config.toml
n_layer = 16
n_head = 5
d_mlp = 448
norm = "rmsnorm"
norm_place = "pre"
positions = "rope"
bias = "none"
init = "normal"
schedule = "wsd"
decay_fraction = 0.948
decay_shape = "linear"
MLP neurons of a small language model. Each row is named by its layer, matrix (gate and up: input weights; down: output weights) and neuron, and shows model dimensions 0-159. Each number is 500 + 40 x the weight over its row's rms, rounded and kept within 0 to 999. Numbers have three digits each. A neuron's up and down rows have the sign that makes its largest values positive.
Before each neuron's rows, "fires before" lists the tokens most often just after its 100 highest values on Wikipedia text that the model never trained on; "fires on" lists the tokens most often at its 100 highest values on Wikipedia text that the model never trained on.

fires before: "\n", "  ", "-", " Republican", " Democratic"
fires on: "|"
L3.gate107:464478512497448459459421481436559561535504411595485525514555476445499561514526491557542519527479502518523515476532533563564493526490549508457525561532491502487520462481509437590524441486492478518486571493531426515407512457530548468521484486493475489476530500530491453489524504449539581452516481513490525391490557495467510477467478507501479464549488562473530571451494520497472486514487446466467537489539484473442548546527586446474516481496501561600489450474503553491544451485480397
L3.up107:534520542457433443394492517501545477582516491518521469443558436420486487467564486552503538523502494529516484460533462491601454555486516501429447440511477443513471529459514494515510539484450524498476479518526488494420487445537500456533421523520560486578582496504540517491577557500503511489499535523534519486501479512467466505468466564534501424588460483496544531446512560505478543502416475509444558456460478497511484526495592487489491537527520540520490526480454557489566544532540420
L3.down107:484519550476478465462440523519538476576482443596560501446506443411431483459503463602514478546481482476583497527534454504612497494471496463431518443496466467493528502518523518512565507485496528521530543494572470503377471455530495458503467510519511542557604493493530496457497524455512533438537550510521494492495480529494497472512494526493492431564440563481549560451498505504488516506452404444480545481462491511499509496500554478518457527505544544545534482461473566498484457512515416

fires before: "%", ")", " (", " Candidate"
fires on: "0", "|", "4", "5", "9"
L6.gate65:503515456420468524491446465537483486521501502468588475431503531543457532504488480479511497549529506505544460480537540571489535548409496442560470505559519512460489505477418546447410501477522478517515461565469476489540555529463508478484507587435549480422538471435497513522468512461507569469537519545488539601508533477470528477523435499462524447454562463514480437486473490481525512594503484469625468543538480471499467539463490512527473455573498436499434519505514528547447495497531528
L6.up65:476382488467462484598460513493568502482531476525522452495458529511510484501496520472496486494481447584524516462471605552505531489576572474485527519524526497501592438583515450423497528488462432462498551490539526532583449541527594511532511500513521533514465454487473464473502503474540552503418559538498447419507467485473515514517525457548487540511468542485554441420551473542550465503483526514452514518511549456519528477553461466441521496561480505531507522448532486533530440515523453
L6.down65:521556497477550523511518523439512510483526487498496500506482474429538514535468553435472485534514536480510477483506460476462518538408438475488479514474515422479475475440528520525569555509545506471504418503496424485479558512491433533450484567551503441469556557463533484516499547562522513501528492464479475499496498409496511484437457489446525464538484465446508548554473475478425487618475533439526501556532463541546410543504489526525442515464532471432472491475484440618412531493553511

fires before: "-", "ère"
fires on: "-", "ti"
L6.gate348:460522464494492515470550407570501499523510605519519507536470575444494522528539425474569530503466466470504557531482466528479434501536526520438534463529525455495497512437516528578466570529476416476580418508521513470515459509469528535464456506487453494515507482539483520515447547529430453407566527470423455503478549523501501474525497454437509534547451467512549524485454452490514561465462481589550474538503470476484455539509503514457471455517546400499519499497534502499459552555442510
L6.up348:488546471556519512557589480495432484453528486543535537527472557440494524539503611554500435487500438438518481465508490500447493466503450470550590496545610533512532491439542554508513518500580456496619459520467497536508459525502555510464544491453502498551472501420531590441552487507489500493527526452525515476480450474516504509505486535444476473496525517578503523539490526517511547474555493521486484499598480515503492387512463560482563477529493518489427525446495529524473517499519491
L6.down348:519585520494595475527557484496472515485489518599499501538562409457579507559517510469535477470528463430466541529433517492482478555547497467447488534494599544508554550457540508488479526519516437499490502515488438559537499476481571482523529436462501528561479434469516471526536522506461529442495485502528487510506428564515521538516549537521498512480537487399489511488412451471510507456524514493542530545510500516396545479520499515486587400468445538474477507486456449506471465550526476

fires before: "\n", "\n\n", "="
fires on: "=", "."
L2.gate86:451499540406552544466546454486469484488532549491500499458472583503473552547538503400488515510518517496512464477500495476522551494514428568634522465506529556551498530475553455496528465537535493491436450556551465450515412471562530446489452455436505432501478431470546494521457539485505448543507454503443493471451521428507496476483511539492507487489468562466551519481469513482485506536472490466452449500489412481502507484491526439506411483489515552541481467538543544518501561426435457
L2.up86:528488521479544509432510405434491521479498506513550501613482467558564492505511524461441505532505426528495483532526451488501482455480483485512429569484479516419534488480569546546487481550474536545524469555511488578520477445541518480494503543554513475460512447546464498483501488413415514548413431535462460481532503489513497486557484482517513530496497440528560486589582419505514431480567530430469511487449535492514506535480453546434559465490480516533503500472510542476490585538472506
L2.down86:510525525492497559518542491443501472504504475476531494471499529548482521526523464409476526509530522523499471533456516465478519419500525526592532504455531560498497509428548481529481464542525481447475413476513487477472451556528499477536565515461474512474472389525537466474509570436536504520497476477549500391454505413564520467512518540495511497488497499460512531517575456459467478471470521511485539444482483506553512533405467498481460461450541594517534557507581473559427615496446461

fires before: "=", "Career", "M"
fires on: "\n\n", "-"
L3.gate149:442520528496522489488507483470476481510493499425494448485473524498431508465484418538580542459492411499565539514529511524531433459510499517454436439578536510513509415474491510461527527499498449559543549425460419572510520471537499535482472477503489441431524510537499508516521451560543420540506436527513454542533511573550514528515498579532496464501507449486574523488478562490463501418391484525483511536452529541497507476511478520483470502433533511553596502532521431508440479513527504
L3.up149:499548520519569525507557438493476543565434475491438508453483496504437529477486568487539502412553486515508467504585427474523528477501472471499483467516502465505471454504496581502533487454520463578561554433442448575561515515481522509419556455540573565425561540551485439475540516567527492487478484444531461482544496522453506478519478497556458548464537483475527490486395540481480501467520485492468544504449505494578553541461451548544514509476503465524547514532546478464451476497434478
L3.down149:441553478542496490453530490509463520550486525480470491522512511470465570532496530466569491533500440569514491531531485438508529514496472418494511490489523512502484448514482487545534509484536521512518612458453505578567490491503449514437513546515561471415493514576480496468598474556501543542479431482556483534542465529500482469544533450528498544442590523464557513525447562501457491504474504439568586462437537509486584485482445498479462388465515507463485450501509470472409492514521505

fires before: "=", "\n\n"
fires on: " ="
L3.gate31:477572408469525493497539457506518598533560568537502568447569566429482547465471527487473481453496517513496491497547415478575529460518461429507512467510522460494441542438525471536521467536455442505457519501495436516495496454508468534472581437546530495484526415554569573499512482591494532470535439509492515563499483572495450455407532497511440522485559515491522546512501535487442467502530472491498563494520466447490504478453556472515429474503506529508503488526515466456467493568520510
L3.up31:486567461559468515420464507497494504510503476482568484511513446512536518499554472462469504478523455479472555471465453469517459463502516553472495496481472527532565521463570478570480498507474495492510498511427495500507503488490528633467460480522513450561381499486491474441515455522535509568470497553477462434496557469524521548553515455520589540486459487488485546478564549504488492469532487516481542446606510442455508476428512503462555460474494489475516436383441508511552498474455403
L3.down31:426560419515460491464568476535530504502535525478569526547504478480573489489546510481451508471542449459514533494507407431504440482512458500487517491512458522566561547440553453551460467496544390496499483505404470491488486441521490562524516446538509461497427517518522526520556463543523548521440489494476446443476565524488525498438501459504488565503440502483489569523542537499440483523531454494494534455611488459455512487448512531493445482498518540458499443487434505517509480542477406

fires before: "="
fires on: "="
L6.gate438:528540464542569484508508511493519551570452512444501434494441504395478536483516522526573501455521466465508560527529412481404463506526527440571518454552491493529477504495479439552560544498526515537482549477424488506469486570546538502497543488533485487444501522495482520410501578469503497475474414454438519444457499515533476496512486468513504514460551534491504544525446458545525450493466494544559511445502428465427502519546529476452578569429500476561497492482505471415528525522539529
L6.up438:450448552555539475462438509443469466546468439518482482510512506514415545473513512461435426467435485488449553506495556492574530484559494519549436573479501486451552449478484489443489507430498481472555494480513532531544500483534540524482486582540563491487457519459509528546516517451489523509496498485465497423515523515505515483497576525539533501418479531610473489484484411531493477567498507510581537421503465491556549568525470484529535465481470447553487594479512506491497450431448542
L6.down438:511418517554434469484494465518483517509475511559504448502513531587510469527542526525479560465449506434454553504539468472546501524544532466417469556487458587518542532453519460536524482478415446506450502526492464527543440552576517528506606533478473440522458502415493482425475495433466514523477461514463530540424519597500535537486535522522518525446527525549447475480469539516505489471510514560485490481520558504497528471556543465500527535531417488528549458445569558487491430512487486

fires before: "-", "\n"
fires on: "|", " |", " bi"
L3.gate2:521480448454481496511426515508537443477547449444424546483486513513444426411506536528458521506504517579480439464562515508510544462640485550489464500513469475514497515571508426478566480491554557533438481543504431467449481455511422462525530523461469486474499490565509507512436480459489476437474490502488494402419534531479443521473461450455504537540519554511539437559470508438501504469467488500506542475448469506503508468578557456508451516503532548494492446498533459558507517481496515
L3.up2:488517437529514510476434443475471471417550422448510502475465495470544535475515544451520554519519473520515481490570513487636541470494550555452541523477515519492524477524519410498445577537507445532530516511512520501453511529538519448525505478527467431481457546476517468490557431461478504428524547525491483438541563524508443507546474478466555492442475503513508449504555458520439412484574461478483493509530462480439494528556523509455520423484513468557497500463431522498514510485395431
L3.down2:490481491475460504569475500508540442501585475458444511485467446518531475423513548560495531510482520587451469459574453503533514505544466579504530481538447491525496533516517462485538520553562495542444449541456474541442473418538434438501522533477456515428461467464472452485454530465510527427474482497490497487479563502445473577472503473528513561527579511492526536580485590471467477486456537519505566460422505498499415441567564503480520470471512530473528472554508486550511565483522506

fires before: "-"
fires on: "-", " ext"
L11.gate7:523570473450472592554489478510545548482453481546436535491485528505500531561504572547513487522511495488505509551505525565522467511523539509500537459490541553467421529437410428530556513489481556473467473542536450515490547475478524538505509452552525474497434449508515447423436550527468544492507499555502424527531452564524539527443509452480502492500515497629482503475456508545424460425528503448508486461492423482438469534452485521458502539507461527520552474460575520495561501453552518
L11.up7:512466488522449562552453531537495517528532524584428528496486485451507478451472451555532501539512479458564496469495505578480489492519497512491463458472549526491524489530433452501489514480402554493513543501558475476509628529564574427430515480554513521502518460468409391532509492514438480464500504516539427524456481509526571522461465476494518434513509492527559456452461483579476437534529545492481443528512545455523513521531523411530491471568473465462481478491457484537528552535512474
L11.down7:473471524468523496478516543563448468528511492500515471519491473538489504481444468439483590514431554467523539466466452464494516529490532520538459536469515491461521529548565543481552477623564506538538477540502532404499516524451485517520487504487560512536494448485481488528461468512580574459413500507438567508493539501571548502555529481525437462576497450461505458495475469483550529501535464547499529557459414447452456535548475465519581497511486503468437531371499506535474503527530494

fires before: "\n", "  ", "-", "ly"
fires on: "|", "d"
L2.gate137:541560494573489445476450495477484482574526427509510524418575491458533581461501398547528561508472494471477490479591422504570529496546474537484513494514508508543583530543561413485495522491521560477416445519491527455440516492526536407510518534514523512406471456493485476417490553430502490535477526522480530506495462531453488503564451511516527520504469546487545517524549498468501545499470550451507483487484488496488501508506572475484461487511543422550476518437447516436502490465435486
L2.up137:533509574504451473484416474466478438542541424479487450497561498491526481471511426533504502495461468525445425494552463540582525487604491495476509536509497540496543508544603464409486556507518524545475464540579477546461523479537536457524535565533535482405506513535490485452515555467475451460491534498507486523487471479558453509548406515528521451506475439537515495470510509521437604561423535474524473510451460516510515545551554477492465462510521490500484535502513536518456543434483477
L2.down137:542450626489466481470466468444565491545528440489485454479499538497535510515487421542527537519503504534442402466537514533567471526534487455473497522490539527505581494583573451418509541513524487544509510530561457523441511477530505446507553547511556484442531465511511425457489519478498477462455583495482480506516486529545516549548435546529489470517471424543528464519481510484448597561424527482491506468460471563500511488552542494526432473500509536474467500487480533569437513471463461

fires before: "=", "-", "Career", "M", "19"
fires on: "\n\n", "-", "="
L5.gate112:544517459505551524470497489446496500551425480466499563501470520546487491468562461529520502516534449473483510496475458552409516588578509481483504486512506517497476504461520525539599504429506613485521542413568469474533505490503487518483560414481504523436486507555487483500570528528546459516445532552537482488502501554486502472405545492452567511450499415525507506485519534488527458432467578521493502430536512483486528502452476486579552446431516483567499427539542470498496522444452501
L5.up112:486501444506480524520500517507547547488472503503468558403577474503477484478522470489511487439419507503467582508496434492504512441579511505511511502499429467512496438482448504445468493467490533494515544417467412500501544503491467534501544470498558534480448548556473493531513528511500478446494413515450495506560504569417458463455579519544459497466514520511536514525493509584483435498444576419466508519449476523505533601488443491563561506462557454541445432518522526530482478483454437
L5.down112:422445454475515459457468560519520512465529478443481420533535497484436523486570485502568475456506427552459487422562440475568497509491469484503505519498467468572464445567464552512533508509510489506525480530546525492543494571403425474461527534492583415557447485496517546569440507462449468485567474461447477471470518501587468476546515431557470528491557488470524464471527574548466476548504483532470556531532474487503551535493510539499501444471491512439494471501546483497522465556491505

fires before: " |", "|", " first", "-"
fires on: "-", ".", " –", " Title", " Team", "se"
L11.gate306:528447482449483523543356515486478545523444474553558528532459585533437499523517412537492499550519541489593488529515452487495503537556530449517529433488464481447492545468471492435508500482544576498509435473458426524476458514490544605474480528563450469495545489504508537470543529496545514493512526519553437590518485591478530450521447506518516450483541474491557492448492462423562481455524497533519499541509475499487498547453474444575490470531526488525505567512502499484543493464478508
L11.up306:623483516495435424502526483520523474550474490574510513528521498554537514487475459502514472474557505471558493456524482424530501548414502527494498489523471585490543517517478494474506556495517458534550448469527562516534499548503490496504527508516498537562445455526496509453428478508501500549472520453515519542430472500518535515508386519559450427569480482430564540472504533429482458473528482470588480544497538474461511511482469514581560484541454486493409540490485589504477512592454482
L11.down306:603465496447457524526475469459579483506539492488548530534518559543513521470436492512416518444510533466558477496544472455466452565492477478543501445537485479517459504529557552458525488461508427506496465483467405514546478428531457552538492422563476477507561459465470501491504422522496502505451542549495528433459509566509531488548503437523446439475476504445506550487550556490449521480505524491547505542490511445454591510473445536600500428469504471554515536457511534477551481544484470

fires before: "="
fires on: "="
L6.gate351:495471472482500515459485472538553531473446528514493563493513552472452497506512488512524422532456426539434483531508483455522476506527525451522433544539502500525459529518519512485575490503487506485507522464506507598579420548522566570574550491617495527445443480563515522451515519429453484567466485472473444532530424521545545460457481427555505482520519460564562482564485452506514475529391567477492543446507519474517508551524468487448518508527509522508470560497465507471448516438455518
L6.up351:540457463529445501505443480473509443542562477506473458410501494541543521474445506524507478478499459421561540479546537584497540430486537502569523486513501455469578499543423534482491611502551510520528406481489452494500521463516462496516480516513496482442473465459487564454496606492522501540568470522440562465551486461427499472442529522490477467417478507468459482500451511499502512471519482476418437447446443481493487492531524479440525542505466480497484487509474536455522441568471584
L6.down351:468469495530510534505475456477554545472490600463479549460498482504453496539394597488490533477486514433472424488493515529477537487448526515414540434416420524503501508493540442550520488516458416547524422443515547534534533520535528470513540470512467476529547492464612496487535471434483519533487467556504530482406468507449542534504476493425436492494521458542504560530513517497487479467489478523446518514470435531525481496480487432559525498452614498539494498466467493501473465486464513

fires before: "|"
fires on: "-"
L11.gate299:542521548522523481508497440540462529455482506552550540517512426543590501532571512484544505543584504509499533479454495447523531517468413597485491501461474460519453466389512472479504487471546522557544484542514483470449509514500511520482510506550499506507511545571460511519576573519446483436538531514421502528514479596536557479473537510507494494519579487447470528387573519458479529518480437502569468502488482547473522473495544486500514403499510433600518505520500513490513506441487498
L11.up299:462404413464400480481530486564522525488491474441488493483468435514455542506414502473473509542463506484532475439555477511457527538430507472543491430455467528494487519519510511500565465488568548555553476475538525512490450472545507479464449529528468448523474537498499503488467479414532454481511428543537489502514512542470510572523429451457459430520546474479473458473535566485460488487460555502544535462549575517491505452488493542551359531521454516510477537514431517506525560489519550
L11.down299:455471441537538515491573551487501506457550521501459526502435423517501469473538487537475548553399514583500485478487534516502478491494424436570471445403464524444485443466460490522501468501521523479508516489482487435568495537545497452480441481498511500461479484561505489503510475545471518468498455456595428573502491434510548516455510562491477503506523429526558489405543540497493511559484470532531557553490503446484505528547528549494560476458417460446562518499547473443493558543469468

fires before: "-", "\n"
fires on: "\n", "|"
L13.gate330:504490462460548467523566449553408492524462449576455487533430523548455500473592503588432496497504470503545514465513478457457503495484544519486519543548455477533554544439553468508611500503503423471515532537485465570470565513539518439500501491557460503509419525549490481470486541546517503487527459542469509449555421563481534496532531491540521478501489464501453483541528445495459557402518452555453501485493543475449475503503517459504513459543488563551477466539533473532565503542561465
L13.up330:534446573441478481438517471467530452528474489550483583522442472469462489445489521527503511473538482530492428523513574529481473553475474488477554417548525480491526550521442484450479539475503459462483596492515446414514483569475423442486472478465463578513398521457489480510463465522542500547539560453511461510530509535454503498578447506453632481524509474516531484495494484500456483432449525487536530521518486490453516468471549532556492525536565530474481517499433480498506414531503549
L13.down330:474570554443534433489478463575492516583520568516462480531518531545512526508508455485513521499609495568545506457495568498490471490514552498533538495455576489483520542524431443491526482442410546436531464515511499532544512513555427494427417482547504543466477490459502500484490533521502520472487545497481540517493496520551495518563439499536539441525502508500468483508573534458438471534536471543393482425514505558506512509537500539449581563514537558526395507508494544508492491514470447

fires before: "|", "1", "7", " •"
fires on: "-", "."
L11.gate20:475443549478499513506539507557401501543519536482445576523500470442548433486535585516511514524471483535500473510495555564478525497499545543533434514479542481427502515475450512456448567519507512457490505600494508601472522547495537535422531510516513528430487513527547479537511505406576535510525478457484468481484463539474502525512449503489495478525611508518552511490524516543536555455491439510526472513494568412502503457512580485559524423522495415505556421506500477535517515533473498
L11.up20:440443504531498427465532571512519504551453515544499483460463540489457492503519525528513469471506452491544468496571479557425527509420530465513519532443464480482433466524469535448488538561527452466547666492477554522524442508578467495408532516502506493598489472555528451512536464421520486561523485503485569519492541445466459540501515498517513481563488487529499435434508448511514487460528453437450469476482520457511537449530540493497539493496483484512557493501476504576574463464520487
L11.down20:532563536476514506444556540506518456516535506432508529548466525492502529464477492455502506514461483536499554528510465527433573429451492557545480450490449503515511505499544516510521472478475503490587476475471599493433467504452546436536434467531489447479503469505563466518476567493360487533554457530544511548565464490507571519460447521469512513603472437484479448535523459469531480548534521551474462551422488520461461553493436437484505522506481534487474524489516490578520525544565547

fires before: "-"
fires on: "-"
L10.gate176:507518441490522546577528436447515488477543460454468469541454466491464578452502582526510479528482482544475542533502532455551478510521546481517511497526517483510554463480538526514469549494469476442555493479455483449417519490458553408485533479480516428496516541497557498514578553531500506509552465544436444440527542508469491461509549399490540452532474502572510450489436390428532511516446497407494510528527436449520523481518480493499524541520457476514507478475482463502575488522391493
L10.up176:558522513528525580486483442557490484528488486537498513487501508512539431559539493611559503543555544438504556542531473521544573468490540477494392446426482546540454493608534473538527504500526461496503466494473517517490448499514439541444451468520471506551474434491494547484489467525459492508576464506581516494410512502461498500522495492532525574536535552526526534515489518497499523484561506537515475517551536513474474609488514533458529506485436544407486532441415502494463541545480484
L10.down176:490523514467435541500501459505425477494512498474519516484564473519516520474581494520546491503454478400498569427502471503492570513526416434428492513495452573477495499547568478485512549504487450499448439532545474518490516527524544454501485528495553445513542412435447461568470515504458497494508527467556448407453488484440543505512508490497424466484538481593449436473519486499584507544534538517597491500542411507503498491460485528476508501473505535429513478558479566487520446517454487

fires before: "\n", "  ", " 0", "\n\n", " 2"
fires on: "|", " |", ";"
L3.gate57:537518497552516459526487505467479521493546507393518500446476515483551522490506519562474499518544471513519515489558478523467511482501423523398569506503545468414558450475465468544493468553474519545446522539453483490426524470513579470481472509484492534547422517507425517518548500484536461554502461488536519513499452557476498511441446508466450488482460422531476531530560565423544520444476564516497472494527586439479484513483482453434545515492559520575553553577461485487497412507515441
L3.up57:527488524453464598506523523478523470481562461544509496525456491486460469551535527486575529591500487485462474441487505521518457525521514432481509488471455509429543522570500568458482465420472465523523478499605462523444562448497538437496494536550498485468513489524515526540476519521526520434526541496471475496513459422504441460571496585521449490548480491436501480469418450532427510510455413534559495466467460498512548562552546568521464433530513489518461411476513520468445531508483498
L3.down57:567491538419498569492517530497509460528527451544472494482518498502480468536525521475579524579503505449458510478465544493498446531518538450521497471460441509482499547635473556447462519433503485516532481519535446537449555453480519489509500515550472444445507485505525488493441539491530519444499557519531492454533471449533511468559495606518483508520504490442531458480437466510401556511476395526509497495418465521472544567544535575538491455541512481507430435491518446454445520498480545

fires before: "\n", "  ", " 0", " —", " 2", " 1"
fires on: " |", "|"
L6.gate407:493471393514456499508480528564527432481548564426456434568522512489501428466548481507497515508433489566463513520547545563425500514561498503502522513511462459481526516550553529488560560562560563542531495498488436434463506477500467457543490519483568460454512470461476512539462546439474458505485516481508534527476483496555605504531433473498479545489482453479532480543500557504518509488522427487496521426504505427476474450547529489487444530422527500515535534508460550568469420459434529
L6.up407:514450527477494488579492461498553403525486468563445546470496546475535515436477548523596506523436538370426517543501579503468508535494504558528522536530515524483489459532481522515491461505578468468510518539540470534479495570504514422504515482442468577567450493513502597502458468523499545523522485469561387608490432512497472514503513479460476561548474533525465511450516464507539500498545536486472526517509439537536493529512433519492502417520526485473494542499482514503492460467461529
L6.down407:491542431577519551507555499539465541456517476457488562516556439452482458548468542549458582538394502498510509488560494543536447522604496534472455505490493435467485524464595451567535521490496470534545477500489479523548475496473472465511489457495448463487517533478468446451577477468481474503461595506462568502453457491505529451548489486494478448447572446486488475512540460497479443465502461521479517454613497483512498492482523556550482524493526483459427502499552508539400472510509507

fires before: "\n", "-", " %", "  ", " Votes", " ±"
fires on: " |", "|", " way"
L2.gate223:473435524498466482553442523520478572493537538497511386488474447468519459501504538510535534506463485565533479434585523606468457436480533452520579495541446528470493470499494574535521488578503451454484585554428561488478531522570542469484498437468427516531475459471418446547472539486551471418497522511443530502482562472518520488505451467511455551531481534456528464452524527513542496496508464433574458514512491452480520536483495466499488503531529534458502498557472494502550435516531477
L2.up223:458427498544524524535447537506494563526525594564558439458476471439553406514514538528503557520446495527472498478581514568439462482497546511487558474573430568484482514463473532526449531558531489508515577499476548447471560532598509461460519473442459515533509513433432481494505557514460484470550484494461503526502523455523536541538437511530558526550441529483516489470527551533565512488502512458519464483484520482498522532464546458553490534552550456470466530503431539485505443566541474
L2.down223:488534525429527529499547523460587451473472460418482456468556519526491521527506495578512465487537485455472503505580528534479538456492466560536476465440559471545486548527511498473497555465548496513467470489510547523468488485432486500523474492495544517511487483550571482514453524537536476466389503522541513449498438448543539459490544438501507512509520484548443447449491509513460452538534463590510535479575501484596568478537535479507497527410457463509545466554530552507551493375506445

fires before: "-"
fires on: "-"
L8.gate413:550476490568550573567498432528445536526455513509469485556584595485431503518555464440516540490453483473501513503483540509441523432495570465523521501455499481500529502496498473497513492495497503470505504483567542520534495468530607537422485430527552433452423504441475503411491562516440544548524516553516460475499442518499489523528533478452503502497542484478558511464488455479534532475549547534492530474500503496395560469401486516473528495458469548567456553545456479455541482466487524
L8.up413:513423519621532501516476478526512530535530496488496418515523552540496485501520434476488484511489468466473527490583566500427500452535520522528498559493507520507488450557563477478462566463604501425562471552619535484468534495542554574453509475519529556552533532502469464473563476465508456447483511456494445513528447500458516500512423471563499492444449485500576471497498571535525519505435490556552507463491459482455534532504514499429524467524496507472551541520495554482519554515575475
L8.down413:528396506552497534550452460510545552531527583502562530541478595513481424464452539525503541564472483485492446509455547483485494515475541474556503538472531482568538502487480481475493562498499501440539533539543488499501482522458510433505560481506545490502491398512485466447522474451502542407528501527506390450466498552503504493571515454507575497493532512502448540542525489471506547456596512473522499457480493447431584419527520530515495499493514518517506572532439517538521479478412480

fires before: "|"
fires on: "-"
L6.gate394:544405442516413431489514496554451488560500520529556474494442500437550460510408500524537518489473494475475551524513460583495473548526467509507509485463513495490533555517500517579501541489531464502522448521487518569458458503488463510584516513475434547519574468424453453487575471499589477433490471535449523461455455548478517443507493523457611513495490549479514570479473518535528518514580478496498522535523557450531475526528440510513516445491470409467520557474480480437505469500494456
L6.up394:457477538489462500488537475505445519530512427524425587506408523484458511537595462488443546505552528498499492434536522563559523555464485456569546414441505559465549477504483504513519475543456439480572504524477572486473525514528486451499498571553493506484541513450466503482516506601516547468515448482510501566448534444529555425476501489478560541473537505519410482473507441496563526443579473484452471495515508467480535492463528510453504421541472447507459520551528522506519510525448499
L6.down394:481509564451524503485515440485501584435513440445505570537456458549450549550509475476461518455537543498514511448472507498568531539493492526499483464479456542442512518542471500529430385516443532500528497486491503498476473523580497489473513616499454574462466477469516501473542526543498529532514445486512530520517505513502473525488594493488488482492424494485439508475513432502537554458561467423494418518566532524461490487397597529462485453472487517489469401555525531528465509482470503

fires before: "-"
fires on: "-"
L10.gate93:485465412515572552463538492533454522544488564530506523535443526493560562425493432502508527613466491492520499478436485511542538458531507488503530451477481470472521527445582498514486466531461470437469446596467543559514465526436545480512518562505506515546535460436486499505461462474512434503550495485525499505512455495538513502533572446507547476505504578464458456524513490494584500473488413490483495535487444416510564507500516461514594484477499555546536532520455551434526463571514531
L10.up93:531539488532523489495510484436458488483507476451458540447505495607532480540512505510531396521491478435508589483550514510414517490521495531489493523415531496527505490526490521437510541503479502543599473442466469546515576453413464510453463527494500496520559537516490510456545472465407491491503540520525549512465493535496479443441463492515502521493550563535482484502507512483463551471483541565486526572538569415455421467466532549465420455557487496505492566537527440511495507586519439
L10.down93:454423499490513587492561479558471491567459543544505442446440492482498508497504518502535490550497422547567526502456478559474502522574451534403528471532455401445531492455500535460505414507502529477468460504472524478518563527502574500477501506477477421515497514515531438529436531479452444612553481504485512466446514459504521471548555467507558433525510544516522509518467526495527530470539445519497531511519503494453513474489561447423558456471441499522548425485438532504520539459472474

fires before: " |", ",", " ("
fires on: "1", "0", "2"
L4.gate286:553576493466485491525468553502535550479474499460563533456524528515535477537426540501582521467510482542518475527506498492451521478476482525505404574499500493512484523517488442537520485438461496531553508577506416470549434512511545612500588438488508476429498545570518537449548430497460488511455446499485497465554517508487506454532570450433452501497449491451484499388472456470476528422442486529514458426479532444464550461479513510530566502533479442509472475487543517472468488505487499
L4.up286:569531455498562461465441443424495550425525490437568498506489485517475544515527544551506564520513503455454465512569466500404534481532509518493488553530432535503507567484477473486483481474488464554505500551469547584532453495491540492527563466532525462485477516506373523487551474399472491495518445509443460492498488531483513522524512448492513518513520504481476512500524426464508528478506433473416467494538485470526522402517469481484508573573441473543450491459416527491481499449433566
L4.down286:447489523550447483523540458488471510511485517506450489558416482465511505519444553508462516480517510489530553503504484547530484537499492471535507502490536501460485516515498556469508530585583486444538532393511474552430561484534486507503434502525513512438510474479519588577476544536507537540496523490547491453521565429471538552470457565512507492474520491467486594546489516541491471590461506522517519531529482513558464568569469547403489530442476554473453570559501489547474463599547448